Part of a small language model's weights.
Size: width 512, MLP 2048 tanh GELU, vocabulary 15553, 39.9M parameters.
Architecture: LayerNorm before each block, learned positions, biases.
MLP neurons of a small language model. Each row is named by its layer, matrix (down: output weights) and neuron, and shows model dimensions 304-431. Each number is 128 + 24 x the weight over its row's rms, rounded and kept within 0 to 255. Numbers have three digits each.
After each neuron's rows, "fires before" lists the tokens most often just after its 100 highest values on Wikipedia text that the model never trained on. A number after a token or word is its count.

L5.down31:170179096152144136137133159104106159137147130151174123106102106108076142080127122122125155109059129127132127073132153136126144100095116168106128126115092134126105141110149102112122110134085122134124157113154101131144145133137089110161117112087120114169119168133108150093100151100126118147178155137122139107094121139120108128143119133120078106072161142120126144120135137164127134126117
fires before: " " 28, "0" 11, " (" 11, "5" 6, "6" 5, "7" 5

L5.down1565:127130126155093101151129115099093135127120097177116131141139141084156093134163163141113129129139098129129104151108115171133106118142125106122122177136149144123121130165147142154137147149092076143107166151126117148090192132151129089130122112125120147126139123139132148172150131133104136142144127116161115100129176127121099141144182106135160147106139135111101103100129147136104128105167
fires before: "1" 24, "9" 21, "7" 11, "8" 9, "2" 6, "6" 5

L2.down1487:097132132155136110173133097137106129122102087118121094121110097143132117145095125135151131153101090131128120207141089100133108141155126117126119159100103144114174158099159117182100112149120101181103133113133081153122176106109115150156113102139129103120163092107121107111131143143118157091095119143130132139149105116080083139109110133161103142119144078103144109137093083122131124122118
fires before: "|" 42, " " 35

L5.down1556:148096114113140147134138120140116143118126132135134139124127145159153138150105118123167147088099048123136123134125106127149130112107143109136168158118090104134126129124087126081142098108119166161142123127119078154093144136188175137068083122120101157137137103141148130103163128131135168122127180083149112138150133099128121150129150141113107139144110137115115112125102119152086076129118
fires before: " |" 61, "–" 4

L5.down774:138079103140186046137112108112128163151130133137142130156139093150172101162151107142117134140133132075143158127120125126128143151138157136170124161116120118145127136098149103079135181146113095118137136115138143101142114096135118103136119138167109103107137108134108138117092138172166154143141146110139120102096134144122155156144143135124149108130134103103121096140120090115103103116092
fires before: "2" 34, "1" 21, "9" 9, "7" 4

L5.down1020:081142122113146158124178119134124101135120175142111145144134142103155099128125100183106098129143092063159116173213100167162124151133138156110110093119094127123103132152121136188112098148135139122094140123170174150129148153111129119116110097122156107141111106125129086112100120135165093134105118124067125145169127094124088166113130108124100144153116098124151119093116117160144111131137
fires before: "1" 54, "2" 29, "0" 14

L5.down1333:058148144179147140139147108135104102156131104145136157115171095107108112140130169119111182123152110127105114179126158116134136140106117138048134181138114104166108129107146102093115136102162146122103130121142098145117113126110133138144115157106101130136111133116122144180161132133149111178096088143115139134136113097092109189139134163102163156077168141135133153111136131194154132144107
fires before: "0" 40, "9" 30, "1" 5

L5.down1528:095148089125119147080134172147130140102137110152124128140163108115074147124135137148098136137143111129121093192115118075181096167120103129106146151102157159084145123166116129069123149101109130146145158158137136136134097113129159138144126147133159130175128143106115093129143124102096125149108087125131127127132108079078116121141134132119099122087132127141114100187122120147124148139140
fires before: "9" 35, "0" 29, "7" 8, "5" 5, "8" 4, "6" 4

L2.down337:102100167129126175162142136118105140121184113159152137112145101132116133131168141116093140108140116153135135087138140084156105170130126149191111122128136132119134112133107141157125116129121159136131139136130133119110137123124122137100137112102172149163158172153134098156123090118127106108131109122163114138120106114085168151129144105140144151111136167122089131115100121151119149078128
fires before: "0" 22, "." 14, "9" 12, " |" 11, "5" 4, " |\n" 4

L5.down359:108152140094144115113099150145110174128119117163153098084150140108126158139098162163088152124120133109171125206115117142108123135164132111084104120117155121097149152164057150120160137135115112123120145092153130133113126109150139112127112128101107125160154130157171174097140103129153115152149104186127136076143112137123112128160089145167129115135176052170143156138134132109104153130132
fires before: " |" 39, " Goals" 10, " " 7, " |\n" 6, "===\n\n" 4

L2.down1225:070157120130090155175127181124163165092134156131072122152123171123140145138138134165132159116120138118122118123134117105134158140100123133149065122101126125129142108142106099125121124106151133156116073107103151083099073140112108136129120127154153109126128157073148127143147143089123133149124126128119116120147135143112100110178106157098120125124136172115130109134157137098086105106146
fires before: " " 87, "," 4

L5.down287:103124139131131108071080106128107089148167110132126121128096103127154139148144138120134113144139088144126121063144122149136125134155122147127121083154075177126150124133205095118123133087146127104110141172139136117126121101135208113104130097087115136113111149178107135126096114134112107105089123127129101150152090142138140109141136158133137162133110128081138118107093161141166117130133
fires before: " |" 45, " |\n" 12, " " 4

L5.down1354:139154090133123144163157156131107144153153088135150116174121142090124120138118138126158113127149133122094106071167161140125162095154143137140131114125113099129113183123132149103127120173127082155144182143135087145160155159154136127156144101124142144175156107115122151120144165107107105156081141138140115101142126152148091113096111113091114131120112128061117069136112129131117115131124
fires before: "-" 47, "7" 11, "9" 5, "8" 5, "5" 4, "2" 4

L5.down1446:132103143163112153141123115090105154119150077133146135119138125120096120133102099129112095154121115169150142214105149125106161093113126100094184157110120143092102151134131097110130132192097155123083133148147170177092144163108110098158146122145164137110137143099125120140091112159133115098119101153108148114127096119084113102176135137189144114113121121135084127142138117118133133109146
fires before: "0" 47, "1" 20, "9" 14, "2" 6

L5.down1155:131134144164122139153118085117089142134156097143113120125173117114130119107104173137112094147102133133122156078134129106119156156086140117077141170131103099110117145145136109131145166180076157138122178117170123095146151139097131098153152159131093116123155152060088145144110113120156095092139168116099106121103115107109096099130126117201139094113112112121130135177119176132143125087117
fires before: "9" 19, "2" 16, "0" 15, "8" 11, "7" 8, "3" 8

L5.down1846:135133164124112130128125085119107114141112117166083172110162103083103117137114143167115113141122156118162129148101115074142132081095152110124107166160148132109145135110136136102149154108111092124097129126191171087098154169131131114081123080117117128121117133079153119139118115134186089155126140131113104096123132157109102152135135167108139115099129076146145150106143135106129130129109
fires before: "1" 31, "2" 21, "3" 7, "8" 6

L5.down729:157124137128110099194137150121096157140168099099129162131159134155088087176136139142119144102148119141106149086093148147123130088152125110136138136157090100143139121137093113125145167162143142128148162153111116080124120126127148104101133133165131128134102142108129114136125130137111141128100115144169086081111155146112123105131132067117110105139162090092135088134132122101112112095115
fires before: "0" 16, " century" 13, "4" 10, "2" 9, "9" 9, "7" 8

L2.down884:122101146168134151135104111172144119173100131129141150119137133065141138116108153115119118109175150073146120093134154108142135134122130088152130114088109100142128139103135123176114143093119124147161101139144101162131154133118153110106110093066106175173117127135139116109097134087090106147132127128139097152158097139136133118164121160152128127135150140073148113145081115142140104071113
fires before: " " 36, " (" 9, "0" 8, " |" 7, ":" 6, "1" 4

L2.down1033:104128118124127142165132140123122103107126134178140133145133126145132088157150117114122105171132144128133128069144178118121124126129120110178100139144125138137110158129136149182141145183085136106142176104145143093134110156132126122098159166147148102135132128138110103155131124161122125112128144081128117140120119119103104156131116118132144132103134166125125110119135156113134073090144
fires before: "2" 26, "1" 25, "0" 9, "." 7, "8" 5, "4" 5

L5.down1841:163131142132139150143152124073158147167142159158175104109122138101106131106128105156086162150170142148110139061169134109100144175150156107153130177105134111132135122140140148112157120163135146134096120129100163107104164145145115111115122133150146126108122152117137131098108126154113184101111120125129161145123103162140111137108125164159111154100139087124127113100095139157110121113121
fires before: " " 46, "," 7, " October" 5

L2.down641:109099119103096148157155103115138167133108128110153100144111133134079163102134133109146150116106123097110123166100102126155101150112174127132114185147127139111135094094088104089125103121117114153150136123107077144128123115121121100142112098104176147105144141124117143121091143187098134141106101085124154118110107113081135150104116146150120161138142136096136164160136133121108093087117
fires before: "-" 59, " " 5, "|" 4

L5.down275:124112135135083135098143125109158133119096134121149102118155152103107142155132117128112097107159117124153158221105139097121138130103161120083106144147147111128104137130115138144120131178098153116130147129143128165144176160134153095112110146142122118092154132092099100106097093158153125118115134143138130130133094124077114126157110125153162123136154146115129121109154167131128173120112
fires before: "0" 18, "9" 13, "2" 13, "1" 13, "4" 12, "8" 8

L5.down847:088108123106092119127139125126099137141141193121117111127108129144119110088135130142146155129111111123114113161152114140113117113118151146106134111111129136172119076129136117186068138154118169101169102130130131124138111113130126089099140102152143136131151139111112102103198125156183118092142142094122153159119096117088124170098137117134142139128129146117141169075159075140160148090148
fires before: "2" 26, "1" 24, "0" 19, " " 6, " |" 4

L5.down1540:134178133133078170129126126133149092156152102092142129147124164120135142124119134113158126130143119112099115190181158119084127119151105123153173148164127138101151142117120140156133119124186103127128112141133118138123109128107116139158159125136117131149152174121097155135153131126132083119141178129080136121133113142126115147121133138100150154124135104168138140105167097104194151098111
fires before: " |" 31, " is" 11, " are" 7, " was" 4

L2.down1001:098110143145131157156108137095129155139118147144107157107132123133156172147150157094124144118119139181121125171122161152144145118094144111129136095083102153162146182138117120126126112124130114119117082143132134117134111142164110170095112117117128132113100124095141121084131129109127150082087127145154160095146118119171105078103145079090141086125116176104097097141109098153084131106135
fires before: " " 62, " |" 6, "-" 4

L2.down70:150135191146172121111142144130158135128200127097131164097112117126137166154096142145088116107142093122148126117106099127115043121115102135105119114125125123146106151129168094117141109115123083138142123135113148181116097136140130128116173107113141109111141131097162160122130131065125134153098144120109086150166069138099137104107144212103120130163100118152129093108097133101149132123136
fires before: " |" 34, "|" 6, " |\n" 5, "|---|---|---|---|---|---|\n" 4, "–" 4

L2.down629:157154102081129115118149118117141119120119113145124139163108090117152120183175110124131084124122111116121163078189140166147154164130127128107152093188155149168075142145168114133151113164137133109138147131172130102112084138155124140095139160128132117156110111140132121143131105071131153078134117116140106125141124123096105146170116102156115093127092121156127108124149080108130091164151
fires before: " |" 35, "0" 18, "3" 12, " |\n" 8, " " 7, "2" 5

L2.down564:101131125150148118150118159152091135128157123151143119097095073108129155137152122164168139108116169145141141102139110139124129095125131086162130155083166090131115159128095164096149120148119116079139077142131117107103107112143125115111148169100178099154129097112117124105103144168114172173167155124126107080131142144181127131132105072125112164136074165102122150155154126199127163094099
fires before: " " 26, " |" 22, " N" 9, " ." 9, " (" 4

L5.down1383:148130129102116147154120132102143116153135143139186193121124085157144127157131159137162144137150115130153107091120129123159155086122148131181120132138119117112143163059141120143128153133143137103081095128139156112098140142140159121121141149128175128138139107170149114175088137094137168134133104179142142144113112120098128135126108130132141150120173164150134119127103117111124132090124
fires before: " |" 67

L5.down1175:106154112148137099133136129149144108146144193112051133162141131109117130112138098136144112135132154100137142079152144159164145143141145144135142108101089155132164093158166117105166089102138127101154116105104097120126117139129152139118108158044103098125128123110119155128133142110137152097075121109112109170175121101151129125123121131122120098121146133132106107124097123076158134117125
fires before: " |" 45, ";" 8, " (" 6, ")" 5, "." 4

L5.down922:150149126166129153136119144118122104177141137131118138121072126120144121103147098104133107125061114106163094133124151108164136097135113110135129104136128194107096125116099119135152127133160161128154130119147137120152115097087144142127146134099123122131153151138132124165121143107101134135150115107117106117107101129178148127098088092155091106170138093133134100101155127097132138076118
fires before: " " 26, ";" 17, ")" 7, " |" 4

L5.down181:126084102106158212094128128074161146162154150136086145134130175112114096164126147154105136114153149155121126132157119155138116150142164142144130134114123110108075114146140105140151128136160090132124097183142133129110154154100146132150101141144103151116135116185135116104128117189081121172145124137131117156132122098162131154148129102132097115100166099131142133144125112132116065138102
fires before: "1" 31, "7" 18, "8" 10, "6" 7, "0" 4, "9" 4

L5.down2029:119139132154162134156121135153122113114114148088126136150152126109107104147119102111167135116118135103110137064128142149141141090111118140137101134145122111099111161173151081174139158155138128086124152171151127157167130151147129136147118117103148097136107132124087126132164142107128066129128133150096156102108138108156090136151113166114120121136112115150119102148139126117119130125142
fires before: "5" 33, "4" 15, "3" 14, "6" 10, "2" 5

L5.down772:109120116157119152093149128131169133130138102132115103150104103136082116132155064127137119106142111125126167214110131121153108164106116173156097131137097144154120126120133122131123116118161125106164125114121125093147154138121161135136109137104071105134149170126145113152133139081129100153118106117094119117139135132133133141116132138102129167124129101121170123137157149145133138120113
fires before: "0" 45, "-" 20, "9" 5, "1" 4

L5.down836:117127119126089074122119165135133179141105131124074116112138109109145147145161145128159165109150079133122124242120143131169154149128139103143115182116142123137144139139100113112129117159120123113084117122163119097116151159138096141127157153148097150122140126115157130170149115138151134140104138109083098131135100102099141133158097126108121112123131155103146114143129126173113093126131
fires before: "0" 29, "3" 9, "4" 8, "2" 7, "5" 5, "1" 4

L2.down567:125144111128168150144157140153117137141094106124096110119115150120138117121100090136100103162125155169091121229174158090109109158075095141107163107131124126115125159130148147153106116193087157138100102117161131131138143143113140157119141143155122170132126116112145149106150098153157190095074114162089115150109112113111137097147108127148120109151147136144126103131107133136078102129117
fires before: " " 76, " —" 8, " ." 4

L2.down523:160137152112133114113117171133110148100104076111136134122121124151166134091146136122131087132091140140142166130145100160112164129130120142094135120117111128154096112135097103136115125116170139112106105153121138133134085146113077140106118152107142149095108144148094141146112117096162151092099116107124133178094109119115131150109129121131125144124112127132129131137161112073107128100119
fires before: " |" 40, "|" 10, " |\n" 7

L5.down2024:072120176130163121156140107103151117165122126142100130125125097109131139111119145106105157127109126140086114072109097097176100092143138143180157167087100126157124119102145141103141139175160121112149133151127125111106151147127142145130138126112152136174106150142113161113099140091131113172096184123095096151129125116150117119143094137125109121117083120129119114117097142172172107126093
fires before: " |" 32, "%" 17, "–" 8

L5.down1834:085131124107181121108136170117166106106155148113172125136125107115105144091131117154145160132144148150098118049134127154130104150057149134098105163150070160164119149107152134143145109100150117151105149093136136148101107146118128120134150112129094118156135145129111156138144127129151123151134131159089125174144121138127109108154094150124147125120110109143149148138110137151113134125144
fires before: " |" 62, " Role" 4, ";" 4

L5.down1141:133135126184118147197104101096124169105084154118128125117133137125121140082142091091143132133125143112148160167115141109134142097141165125142122146144147136114120102097099154108127141145075176118152135123124127147151180115121126126177095129144137150128107136082149082103133120170155122096129146142089128104142101123126092090146115117138146160106114152118104127098131130155146106118133
fires before: " " 28, "-" 27, " •" 4

L5.down1164:117149126115176176117090129163110148115112138125077133085140116111104159128129172163136161107149144165181072214110162101107167127087152110143142141101138146160093135109134161116089083123138133158124162137083125155119099166119173119135136095095122082103124131116121129126158156088138137112154182153078080165153092104125105096127126133131119112151091081153106111126123130148107161119108
fires before: " |" 34, " was" 13, " is" 5

L5.down2027:119125144131109110176127118120113141129158164165129126149115139143155129181157126153136161161129095167155084135120107096082158136107104088159114197130128057172089146125138109131109137134100149129116157098137164121159150149109158094104131135122141144130134128133105120131183140130076109164149115142148112111122111160143157192162123102135127137105168139084134085158133116122120095085133
fires before: "1" 27, "2" 20, "3" 8

L2.down1965:107110095122108082174114116127119095142146147144164090131151089104147142141166167127118151137144111086134171074090150109112132173137124122144114165119124143119122104152117094134111106144082134147100162089137089117131095149118131135102143115195123142123135167112154109157130145160123088180150107080134092111108154132154137123123149126107174114125144152140114131149117117144153103117151
fires before: "2" 30, "1" 20, " " 7, "0" 4

L5.down1433:135137152167123101119148119134154107133171158101126141161126097078143210143105119107059131130111097132111123098139109117116087136084167145123141111140156153168136138120141115159159127115154101138130122139117122133096120107129117078135153127148148102147099150154124180162102117140144072130115146100087194147106132170174166128156135178116153163142112110140129136129166131118094129088130
fires before: ":" 33, " |" 24, " by" 8, "," 5, ";" 4

L5.down1700:139129106131123112188139097175129152142142140138110142112132133102109124136103148128173132151114180103131146131125125104133144124157162130170112170140117096142135127112153105091120151167095140162193140118166152148121159164086147107109100132157102124131107099046118138118099083144170100114111108109117091114113098110119111139141152122098136105098125126120136167154128149115111150104113
fires before: "3" 31, "4" 25, "5" 12, "2" 11, "7" 6

L5.down1229:153118110154123118177128131106102113131113117159104103182126134118132148140099131181113166106132156151169114246142103107151154095169147131112128132106151133123115162117143144128090128139144132131146127139124124105130143135094145139136106150090137115151148137116178121147103109144131121115138098138137090111151111130139108090153134098159142156108160160134137121101136135150103141090112
fires before: "1" 86, "2" 6

L2.down1408:108157124137096143184103159126098108159147153112145167111135129134139095129153122131097157100129151133131139068079133141102135128071125136185119110125157093119159165097097126165131141180150146139121152164138130123092107094120148113087084131122125139156127165087130093171104133123116119131165134133107143130148146152135151152157110098136121120120099120114119097144151152093144147107131
fires before: "|" 50, " |" 21, " " 10

L2.down873:125085099111145133118115168140140122148068136131100128137153163145165121136143135155113110121107104143153177089194125174154157099143117119152134167123102088160121115135159140171127139125107162123134103111154152102130131137100116097133118105111129131147094127183095134128133098041129184087136108123157115129117121106138158116130141123116111113127112133057137141135145095122158139114100
fires before: " |" 51, " " 20, " |\n" 6, "1" 4

L5.down323:130120167180150127085155125103150158137114117119123110137155142087131138151111117105130158157134141150117138193108112123108106111138131127143070155127131118147125118118125105082158132176099129125124140146127127137115140156115153124168159103104114084100134145114148139185170146126142141128139136115119125168128113170100112167134110113126154111107092137161108105134160148118158135111096
fires before: "7" 18, "6" 17, "5" 13, " |" 8, "9" 6, "4" 6

L2.down1404:115114129159127120125113145117096146160128156131116123126143173135147148142122134104078126092137146103131084176111115191121148123123137121159084112042071141152118130152117134094108140108144113142156085140066079132163164131151092173157108105135162138110106130129122082049088122148111129166101124150148166108110106130112168114122102118103125089131114133105125129173138114159115111119125
fires before: " " 39, ":" 10, " |" 8, " Sheet" 4, " votes" 4

L2.down1488:104097092139100116166088125133116156144098170166087143127070142135152164108148127149131134165101089143140121195062141129113090129138131105117105125125117172130135112130135100144111109111097112136134063103103140117108100090125121123147110134151154101129109149099119117131128137134142171193098167114120129109126143139155122133127128113174107097139152106143133136146096120087142146133162
fires before: " " 66, "," 7, " of" 4

L2.down1931:127109116086152130151102134110126117125092122127132141147111140119130173086153121158125123104152117116125113107122133089103143152146154106119179107146134107166131140111129138128114124147124149183134153132116145088120094134129133131148161109100089137108087115128107122133095150140128122134124140125117125127173108085150142163150107176181107117073142140098128122115119134151130100106103
fires before: "." 17, " a" 15, " he" 10, " in" 9, " the" 7, " from" 5

L2.down2000:121081143125103137120110131060138129164140129127121140087124137112092107074118121174146152143077134142161156073168164122115152163091146128155150130140122123149121102129129075163142132147117188150128165091142127108106118113135142120140084136119115156097091173111109126108145124170127128097104112125119094146123135132142130122110173167150158154128157099130149088091109121134088139095111
fires before: " " 23, "1" 16, "0" 16, "2" 13, "3" 7, "9" 5

L2.down1507:112113160157111140142161141129110163142114124110132124131147122095132107162077150127149171111143138154153104135124156118084141161125116118183098147098121098158104155120098156129148107154138094165125129114132129116150113129137137137114118160115095125117116101095106130086072147111144100099117164090120086099111095115150096107120120161152103165106141102121151126164147089165128165105100
fires before: "1" 29, "2" 20, " |" 10, "9" 9, "3" 8, "8" 5

L5.down1995:080138133130124123131145131131150116143146140091097156140127096149112123126128114110138153138128059101103087117159123066155112133114145128119139142195170118168089054132136158128109100122105098123115117162143093149086093105125124157086089058101091128125114135145102079114097064134103145139112154059148164126130116137129162103104129152154109157128148137117132119147117120161121141137134
fires before: " |" 36, "." 15, " " 4

L5.down1224:138104119123122134182136113129119111111081142131090091107141100106159127142119091113136112120123128123147097082102136124130109096143109169132097126162119104113122074133114118157144088110091120083157173099118092157147135083137177138125104072119085139141131120099145101106125114151075150114097086140153134104115111142133093131120105165162111130132138129152132151115082113099191163121111
fires before: " " 29, "1" 15, " |" 7, "4" 7, "2" 6, "." 6

L5.down665:138181155099154133138143139143124071150126148119135166130124177083144146127149134123122147114139096099106100180137112164138143150156168147148112151143128108148125112123139127164136083117152128175105152151108136121097113126106137140125163107110124173097106105138095128137099128114120150110108136122129095154100153157150080112118127143156094127123112117091111138158101096120146151123144
fires before: "," 15, "." 14, " and" 12, ".\n\n" 6, " in" 4, " from" 4

L5.down332:125117125149134124151161100108113128114145134141136127094153139156127148127136116110152138122182107096144143255127113119136123164124105149111102194087130124143130091124135110056108067141118187153107143122149131090128106129111151155139149113157148131140141135121100085121097130146099169088113099094129112122121120147076105127124123142121129124117142119155144144114122105137124134122088
fires before: "0" 57, "2" 6, "3" 4

L5.down1029:118102156092143124124097144164148146118140155113170128151157109168147119125125144150081116102091149126121107082125157187124099135070145109101097111149093130155124107126085118156112154129157130132151160122158131070117099156103137106160144161122106113146142191132124125154162132164107126143111156121110142185129112118123091168116113124114145150138097138098104149140132139122069154151106
fires before: " |" 37, ":" 9, " chart" 5, ";" 5, "." 5

L2.down382:150079088121121123147158135137138140121137101153133113156119082138089104145140114144123140118123114097113158105116132149125127136114111130140099202111168116079124082157168143131134118102153147119138144128068129117129108148114119158129109170161144149105109128122142122139108135101159121124156097088120170075091090139106167135132112140110191136139147125124140132162110148166132097123118
fires before: " |" 27, "–" 21, "0" 7, " |\n" 6, "2" 5

L5.down1572:127159092103115116121138150121152152118176149095143096152129171135143137147104127151121118122144112150098159082118110168116160182107125137134131127137154103160115153152112108149152099110175147154142162108125116124147086170145121095073111119164164144126131113133128124115182110152069134137129116136111094129122137122164120086153099151136089094143134125089120061141086102102145114093119
fires before: ":" 47, " " 6, " in" 5

L2.down1220:131141193122135055151075103154158128139141095142089127109132148107115128139119119109097141097150098124140114183117140125164125133134129141101108123141166128189155148136116098135126108110135132090142110135147117159138156125133109125152143128100131178139068186100151173105101120102108160124171153121080109146122118113127170089105110113124129121117155114143106116112115127084148126098104
fires before: " |" 34, " |\n" 10, " " 6, ":" 5, " Centre" 4

L2.down1057:101151115090111148101129125125097120128090155119125135082128105115131090140158111122119109138159101108150165045135127137161115171137151092148126107133129143164127113129118126138114129156124177116109163114130110150100114117145105139088144134120121139132103091150130132129085132086105109096103125124134103131140152094112101102103097130145130138128090158117140134127138128112128145189142
fires before: " |" 35, ";" 8, "5" 6, "1" 6, "–" 6

L5.down797:144100134124127155176128121092146086089138116185116165151138170118142132156131154176149162130163094146104149062134155119105105104106133116118098137112159105114141124099169104155119151137139132121105135140153153075142147165090122129164122131172122170123121145157067157117179117115114155085139111157116096102147146146163156157141107132112165152094137096169117139133086118136127082147169
fires before: "1" 64, "2" 20, "8" 4

L5.down75:100136139086101145149116115131124148136131115120135136125183133101091106159104134126125141133134118132135138050119140132127135102091141124175134132129100112121116151113160118148130106151129128124115113121141161115116142139126152141122143157129097119115131146096133098098178114146153103087063118111099155136097111144104117110097129128159150100107147150150101127156151127137139147166096
fires before: "9" 70, "8" 12, "1" 7, "7" 4

L2.down558:123129136130170128147126148129121111114103134127115132114093157119127156125120105114129175111132124147099088255138096118186134122104121126082132125113114117126140125144148146099067134097135135144153117106143096150147128084124092166187129111086118183125132127121163151111130105115140163145138148122129158129127125085185148120116073133131103112154153168151101160136117156196121126114062
fires before: "1" 30, "2" 18, " |" 7, " |\n" 6

L5.down1562:101114118117097173132085134121146137140125130098104113119111127141165144121131113127132088115194104078156119056129097140094110097109110124095147122118132130136108136184119110114088117122147149120146144128142119141145114131145103146140157106117114121098140168113100076138134158148122123105124130103107141186169105124137111170133127106106087117179128154135137130138136159160150120152152
fires before: "0" 32, "2" 28, "1" 27

L2.down914:124148141135133134167140164116141138113127136141128137126086123110118150149135126121110095135098093171136131099216122160124139158103147124126153119117119135137094138123141106119088123140081134118122133125188141161144166163107115168125119120149135118138099134147154113123154125112126139125062113104157128131157106126107106067080109125119152120077124166146140116105150108106148145118124
fires before: " " 49, "2" 12, "0" 11, ";" 7, "." 7

L2.down919:131099129070096132163120102091170115147088140123116110107096068102206143068134112138142150154082146113129136044165127123129129130111166136126169104124144137129125118125101089127110138148109156125148127122140161142140157125134126158172036094073117156126109147095115133143138125156139123128114167109107105109148117104150145160092115093131116154175141176076125081121134148141114152112121
fires before: "2" 23, "0" 23, "1" 17, "9" 12, "5" 6, ")" 5

L5.down1421:131152140089118109100099124079118193154118071127150130093145131111079111145105139127137148132102106123146136050122131158167117105111105122122123108145132126105170125162115099105126123137136146129098132131128144118144171117165105113152085147141152089155099130207162062144156146162099145159111135112129138120106105128119136096142103158130113152129116141129096135146143093105124125116128
fires before: "0" 32, "1" 20, "9" 7, "2" 6

L5.down983:109089087097124130118147157102149094127144128142113136120082120147168123157103110131119127116115144142124095125162115121101159131150128112080127145152146150131141137118140130138125093127115117144137091081119135160117141130105097117131155069103117145113118082179125140136126071090113125103136118134132101144137047084158126141132141196166132115153161074145123134147118141124101129166091
fires before: "." 41, " m" 9, " |" 7, " |\n" 6, "″E" 5, "ase" 4

L5.down915:116137134132126118141173145094138131138130117133119114091125155112174117142080078113136090096141137111132138221166135084110134127113111142155107155127143146132136139166126136133115131148098146100127144129142157115091136108133155165147148088100139170132116130050113131086135155151125114067107116111089128137135119141122096146093127124159154125134173124150140147102115120162110098130111
fires before: "2" 50, "1" 23, "0" 19, "," 5

L2.down491:104143134101083116111104070130150133108132096142095136151094103126173141137134111143117117142187109098157150130150183104126155077159135099145131139126151174143113134114130125125119110126129098145125176120111143104174147137132105135104198148162089142129130174146133115135165162125114151152179174080113140122164077084137113125128147151110114113144157081181086146115152092130156150143139
fires before: " was" 21, " is" 19, " had" 5, " also" 4, " were" 4

L2.down1210:108126130110126164141144130152133131108142160145106090104081120110177138134113117080094129133149123135163196104181127144115143096082142074151158163105116103103134128156110100145123131127095135100119157110103141137159121174124109163130175126149139157165161073128139132118149110129128141119082136140110149131134128134154123099118171096110144089122096187113173141133132129123087136117164
fires before: " |" 35, "1" 10, " |\n" 9, "9" 9, "0" 7, "7" 6

L5.down713:122154142133134149122135154129145131113146146057122123130089140146107155118110108088125146147146079135114120134118120087102171153132138110186171119155145163162116189132132153092126100140116162179144127162157130146145132139125144146107129136104132130166090149154142147136116135115080122134118108155146120159104103126110107139120128150138112166144145150118102112117102104173126133155147
fires before: " " 34, " |" 10, " in" 7, " by" 5, " from" 4

L2.down46:125111136122108114126127125071151141102094106138097125115112162086120145110109121139140143127112138153157120157102101102156120118135168147103133148149068158116182091079161139136114133151135154119132141105134108157112123165132117146138127096141130137112123116139113135156113143112130130085131109103138105158132081106121107151110102138103181135143174107153132101079112116135152148135088
fires before: "|" 88

L5.down118:114117113098136146134121105174175113118140158141144129156138141191097129129148125114101148117108147167179079117134154134110161121133140125119147119144107120106123121073153161115149121104141147152132094113098135110111132120124131170106144102100128154156138154122128156115151128092131156113117140152099130156141120158127138128096130171107144160140114120156099164110130064115144141071117
fires before: " |" 28, ")," 18, ")" 9, "." 6, "):" 5

L5.down881:137133132126074050145147142112086112139156134086151150103142203132119137146151127079081115176148110107124118044099137129130166182120142126144178131163114097087104100141140148109111153155092181143138179133143147121104134140153146122098128132132135090139089139132113128162135107186162106141173101104161159087106109127085141145165144119138173077070113114112152096134148142136131090095143
fires before: "1" 22, "0" 12, "2" 12, "4" 9, "3" 6, "6" 5

L2.down541:123097149144121114119112123087149127139117145159134132154088107138224114155144124116142095134084124157181160066150159163078160134137129160075149148109086125126118128157141137134093087167122142113137093138133185121172150146131135139152125124165099133160086116116129155119130118170167146111090157133125119089165142118134076138122169079121138114144131145097137187104121141125112086086132
fires before: "1" 20, "3" 17, "2" 15, "4" 9, " |" 8, "6" 7

L2.down325:151110134132116094129139176138117108140129129153128145147137119118132128163147127143146153108132116116127115130135156106118146128110139099123138140133085107130112126101122140163131127116150154125130114131098118104108127108103153162141133095137150137115149066142108117174163100072121096162116167114121161110117128119152135180123159129132155119128118165089107185109087134146126128127131
fires before: " |" 24, "3" 11, "2" 9, "4" 8, ")" 7, "1" 6